python train.py --n_head=2 --parallel_block=false --init_std_o=0.00659 --optimizer="muon" --lr_head=0.00409 --schedule="cos" --dataset="wikipedia_en"
MLP neurons of a small language model. Each row is named by its layer, matrix (down: output weights) and neuron, and shows model dimensions 0-191. Each number is 128 + 32 x the weight over its row's rms, rounded and kept within 0 to 255. Numbers have three digits each.
A block is one neuron, or neurons of one layer that tend to fire together. Before each block is what it responds to, as a language model described it from the Wikipedia text at the highest values.

Description: Adjective-ending word pieces. Final suffix pieces that complete an adjective just before its noun, such as addition-al, virt-ual, init-ial, romant-ic; more weakly whole modifiers (local, international) and "the".
L12.down182:169131139147136178131142105190141157128121136124149105133078084164148117128140124154155143148177123113148094100124136133152081136129128163101127160108165154143087086125122118134156166129098089119112178131154121089098159167115077139132141159182081106163000105126154150155155091090147082157169103154137155135119119151126099092142132132143129107129078121133138127126177121123044133072135116097131115194086151081096096126127117133188126180136098106138135140120092148110125143114101155129158169183121160147092144139098093169125155122128098134147115098139121147118156088101114097136
L12.down203:207124049127152150099101146125164112168123153151065138109132100095089148089139150050174118098133127117117093207117156108109131102129144173131112176111181090170044098138151129135150186169102129084110135109122160155161109092172172149198072145103181090103043158159074133119081122109105110083101116124125056107133132188133127118106143118139126127125192155124135130131076195178088167139182071138128118158126148130134146152121094130141084128157141138146132135159148144129152135139064098158094104144131159097112188090125139190100113149074102109135110142121107070127155163171134133100
L12.down216:161132051101089132099112138020159130121144106145088147116116125119175125165162124182158046121174144162123126181138124118137135145095120117115137085104122136125158130131092164185115101202119167115155157123132141123129150127140183131167126142054088117127003100119104092150146097172111162130068112085140149122069113144130129124126105160144081124127043160184082151152137156101090201072173085070165112098103142097140127110114143089119074123145118126114108127106146156153130161123176149119124135101121103114151115161115122212139155107124164136157112153143139130190089109122167152179
L12.down334:165100097135072079132121121154171090181110153082067093112101100091144123171142186127189119119124127130161102134135090142088134089124115104089116225150190191136108104156131112103103192145127148111136130152176133150102146068113112132148155081101119122118004127151137150087202131086103100119163158129047098198111170118161105160088057128100057145153089150131138126103149147081123145100158125156140111147129154168170136196153166144140109189091135166139147113070119141143119182139107115154125095166132113110112107101142119179087132112096141151117110162151151091122110149124134124132

Description: Location-phrase connector words. Mostly "the" or "of" after a locative or temporal preposition, just before a place or time name, as in "in the building", "City of Fairfield", "into the 19th".
L7.down112:109127113132063147125128125086126121174106105116128120130106080154162066119184128129152052195119172142076230107136166071123044169189142110139196164132122102109196134158084137126099140142211136087120155110134151092079107154136118142147190143143145182124126091128130124117163142122163089134143094139166174169088128124181111120136162135128141116125118121142107091077121109074105139097047144164118122103133073145165161152075169150128150146159181163109102116103113071104134148075070131116110143111120145137134077150109088132158102107137158156073153105193098137165111118167116102130
L7.down252:162147083073105170156139173143140144103179120137059102105085118139155135130142165096173148120118129120145112146171132154118130115119176122110136131127161158127129081145148123139172072098096105116095125149154069086130162078094210130092130182171117112142057171131127132124082147125143102189182151162157108088149166160117117134139164066152161088112116121108143149134147147099127118150147180098126111210129133064180129173141178121116043133172093117130097119093137145163168106125118148123109193055122097087073137102089098179105147145140127092153085167048129166095130082114122054146

Description: St-/g-/r- word-initial fragments. Short word-initial fragments, mostly "st"/"St", also "g" and "r", that begin a longer word split into pieces, as in st|aff, St|ewart, g|ene.
L12.down123:141189073119151138046158135115101164162131170140127101131165188099071150200131086069166087195153130076079127110069119122143125145144126106072097119096164148150131111113155146044138133178126167137136158065121093103122161113124132120120105120142107126118040097135147169106125087098112147129108166171168103093122127093121153180109122177129140109154133106065170141161031097138122118092167115108105156147139180170145134143171129172111136128057157130112164130103135107140119198110150114149121110100117129094130138141128103092133142108103171121198100111177156143206150096091147104172
L12.down311:096101137148142128180137136144080164094115134134086015161104102169068138152125142137106173090070081177118122117148147000076145128168127127204152174118121094150166118130151158112133143151154137108093119073150090092098118077098187153112196148153145077114116134169139187122210162154111164095112148110157107119080131144153145127115107174138143082124154124115101101149129074115119107137136106103148103172139150090139146172129133128151130123161082097113155131115145162137183115111115102179093134092157146108135142078181118083106099106152101121153134140176152105135186151124060140109
L12.down322:094110131166103195106105184185099132095113179153148127110115119167111111071143110123088183139051169134102061158132127092139126145157151139117148101169153114157148116113160113164085125114085152151113130079175082093057156153109159156128181096113137115136172090149124168124070122082148103150083152144191090094129139105173121076132074113131125136132150148099133148148109113080104122087114096086097093143083156101114148154114180151131073149152177138073136111116082127120126122145176159116149158148190128135103121100206108144152123131112032133170186127133093151101100154150173146225
L12.down365:059094066163179090147109152136123180153135151089156154182115114118147042116105186215119140116171158105076155097124154110175057126108111107162109123140148142122159137087128145099096155136123164114147113151113117076085141106070116126118123128160030125174143128119179100160087140097067157154128123185088131088137181142141165188135059151147112124098102141136130170154134129170152112147089148116151151138120125083144088179108125145190141174124106105104062131096131145124134140092121121205153136159139082103146093118141175130111082151100098162106118101154097095155144150160046103135

Description: Paragraph and section breaks. Fires on tokens ending a paragraph or heading, such as period plus blank line, closing == heading marks, or ". before a new paragraph; occasionally mid-name words like National.
L7.down477:135134171104167077164121130126165161136153092158067119133093132156134128110129074140149103093173191118160078151151173100128079071139130170121157117089147156131105122109179129119143169103159150101110136108156085150162073134111104135152093113122160142201131157171054167127157161152133131156131108106124128086116145192100125053108085117086141128126054122196202104103103139115105120099179139125130064126155132142148163131147181074090156126145106095139112206105136136085130110096111182150172114116148102101115109155114125134122116066176154138146132124051139112181074107048111093195
L7.down525:120137175120074080083097108121185084117119091096096145131149033110117154097125179154085144156118140167145134165125169129068156112133156140157115142180168144122096135079144117088138122147199130146175117115178106094149101162127136094124170119144129100133091174070150130133100117136152124083167116189173151144109119151116152118098087153117086107156178115116143134161107138182091150056129114172126128076150064109094160160118210173116062128159112161129031102128198088090146131105105118108134115135091113199179098119186129143124113165146125123107137154108135071124127155149062157136

Description: Section breaks and -ly endings. Two groups: blank-line breaks ending a paragraph, table or coordinates just before a heading or infobox field (== Nomenclature, Information); and adverb-ending word pieces such as -ically, -ately, -ely, -ly.
L4.down120:127144096081068142146159170125126087119158160166091109119172197079131125136154097127152179129114109183100116136095109128144127110138170169116125141140144029143156102109128090134106122140139159115084117132150105166112224116119130075072122106147124158129211120098182106150183094107116146106087189103097102176128155196114144129185083159132134133120099135107126126106172157111119062124140073110171156080040153126118072157134105086057140077119165146094130140110123116145194138113100153160139097160091154133109159124100143151101152193118122124160118086076143181144173148123139088106
L4.down200:134094128164083137162142173092158055098121151094124117175088138112151127148137113083142141156108090168131106099167106151090176078162193125117130144108061106102047083110097105162132165142148160133123123186126129137069168172136141148096149136196123199175123132095122163167164115135130114108147133112097111154097124104153143138129086081112080078178099119128065179077173093149148213116119100132112094160191044193109134133079149115155178128084136152121126173118164109171137072045121149108135168143095144129113142131135152078167136121141130127140124112106177126134139109079091130129
L4.down216:105137086149128167122146173153174126143113150112185138175146168131151155207081106109135108160107133179058129143138078145160095170152151135078093129113072174114112179116076121073134151093122115170150145097136041166117127099110137121105112077112098211108221125091113090159135123150130055128135169137105124137163132064047038155118133144161142137140113127108131126126162155083131143090144065145158107134110156117132111155103137088092145141110083153101087123154164050128165123140132127148164127130107149155127207069147137122176162165114072159097109138119132113157131122104148113151
L4.down219:105149086206130041154123114133105149108153094097145143161182150151108194061151142121173092162146109130100077170097168140064135123143105163073127084108126134169120075111159150132133158153155125144125144110115192170115148164113118093139145140142097092140051146150177097123097133154121147184131123107127120103158041128157148173142133140096158126147165137122090087122079131093142195135146195111188122107139081073126165040125124135106126149123184088100145086101132128176100078113203170184129166153101099130141106131105114109112126144087101094170121109140098071093129175117127112147
L4.down235:136132158132147158145174063143130124145152164169148109067142093094139111154083134095108122064104108025080088144152117104122072105124083100175121116193145117115096124071111155112105128097139127084199155126129154086146159169102147174159134146156156084192141116169110119102140108138154114157125105107128129148078115172160092124117152144129067127161137145119054114147179102159128155121145182095119111131144077060207153142150136153138167143123133084170180172139159114160098068067115153184138132202161138146097115168129103145077114101151074104096126121110148098145141132139151048130
L4.down332:094156111145122051210102155138135096165094074138118079143122156141058149153129075175098095181183078133099148093117136146163131114145136188127168111150108148175087145187143093191157138122150127117105151079107132118175176156136125117140139135158098116140059153134115139178158113116120208134105162109091093083124124129183150130183105062191139125139120097103134139097163104127089061118107164178111133144216099116089094134110115081105137091146046150154103088091082168171139121142137100134141136105076161137102151124138202119105167128131135107137106125113132117114168134102080143169
L4.down379:112153129141112136125159167145102123081159129149118088158138161128199113099139124121113155138095082145153128078151202152098134145138154168148143125163109129188097117141057112069139144173125140118097099173173115174121201104092169149166114107144116081123115167131091151101184117114164150101119099099089092188160055129140074081124077118132088145107145078155066120049108161115091107147141119140127116095151137102166106130114163145186079149099156180161154146091143147077167064129134127139110164183124116087154160159084069124138126209138173117141155139117058135108118154080139111061
L4.down564:143175200079111133106167077155125101113097149041157081122115134112107127143143127088048190177158144150112130153165133132157025112177120108107150145127154104121127202128173122186091112093135123134158118176151160120161135143171118120135130072128140121122142111203087147052150190109155067113108176129105146101107157150091159113080136142089122128142083110136123119162169127080135105096137154174093114165172095122158139151115105129069096118158170137134130139120104162103085123067151178147142122124181117092136157115167103097168135151134131121151111086068117146101182068139152060126

Description: Word-initial gu fragment. The opening piece gu of split words, mainly guitar in band lineups and instrument lists (also guilty, guise); more weakly, "the" after prepositions.
L4.down4:128115089097113100107194142143140165132152094046138072109174107135112168077173054165129116090122159140153151104132105178121117186162112114145159128155099142160097146115133112117097105117134162082152136111103155134137121114108141164115108108156097134110075091126109040115151187067160127091096162114088133058139150080189140134212154143148135139137122102122077222137143119084111116098126101135117161136092130184195145129160109187114136173130115105110073091182116089139191147142163170112127132067163183104185118149146117097113122145117104116129101128161127129041137169093140147152
L4.down136:162216156150147088157136129141145093137165174189085151129153160115078067161151114154153138135155140111173117080150095109151146165095171137140166161117131134173221118123119068149117094087111135186134121107138126123136079110040106132133100124124091172124069175111116117099138129117099136099196111080085115115145082124131135133124112144089114067157119060166095156077082089122118182151121098138059096211123102143090128123102181127178073118136116132122099124083063129145061119118148163155164127159147156140149135176124112184101111170154146158153157096102151086156159135112121112139
L4.down138:159163127169086140113161137126091100167090131155137146150122106168144098079156104181109078129131136105104135141096173174043095114153175136102150121080145170129147162137133116112207137090141149124133175109068107107119187149111163150142137146118200114128117086156155112196056144142152137153140157145110137141139046184141107146163109086133108063106103161138219096158124193133114116152137127123139139074082127087133124112086096121157124109144074163189093135107116073156126118095116157120130106140113150087133088081100132133161046165174103140132151140130124035120167163104113143076
L4.down158:110106157116123118108140108140108155107141143151111188054206167163121131176103168157131111165148137060097066155107110177101127061106149120152150124106133100121186082143119184170107117215123084166171157141104136112054106112094110091154176214132103155122078156138130058111142105092177063129145185117090149137123076170112097142126143179159131123156152147095120134162159104116084174212119142075124146119142137121149133124142115110121059089150138135064073098158156108143118136082121146169107155110104105159147103144119108118169098182129116064087143134131124128108177146136110130146
L4.down361:060135122201076065134144115121104066120114131113150168148163095141123127135142084187084126120081101102127145128154090168135052144144112143155098155102140109181115133078198108100085119198117055086115142114178141086164121110104126179103115159107184102133133145125056137144143109183142103106168165117172111134092129136126131132146193153140206141130144127152133074144100166121095067166127112193126155092112150133148096055108075131086130158123111158158125144172106140165153120165125096066153185166120136090129168147116099127103165142104109149082105100198120126106112143084178122126
L4.down386:116192206159071102118137152121127146106156122108182079139103062152128095101148108058111145122070143135175113102156119125129147164169159198119148154026152134120119120121100116169127097150160107117113193159133121173090154101139139090172170185115129133183142171151152131215120139094113155126133114141178096124160133123124161141106068161155113153161158112126173116090125110173096140124079122090103118128065102046092138127104128087137139109124128103145044152106132167071091143144162145130093088099120152164197099155143118143144043109109127160130128119113136169118079143154143090107
L4.down479:114158156144129073052117121169196098152173144138122191131157137152072140132179174129169119103100148099119178171111132156137114098097115073086116084122148169138168100114148145135136132180109122115144146151110126094095109150112121148137168180088170141089151096120146117184154133181119077107108084145118135154111048108142176105164148132123156097139066118142041134153155107107128115152150135158158099112074099106143107118117086100131080194153157115161099131180082089142119152110111153096099045121108143151182108153115146169139104071153077146109119084107176119152179154130226077105
L4.down484:181157093104203082096136162146081155048139141125113105128134198176132115096118113122123173068209091108084136118125068151193164107097138145130190141133144129134148152104142112089134187148093158154134113103077195126161142156168141189082072101119093154131148166105146097174116103159124136105164133112080129101193127067104117154067161116137129128120139122092128159092177149136087151171158113175116123141123127070109104148125176110173182096092115089137074119083125137099153117187177146151120094141182129085101144109095093124154174124109107141112131121134110133071101125074161138079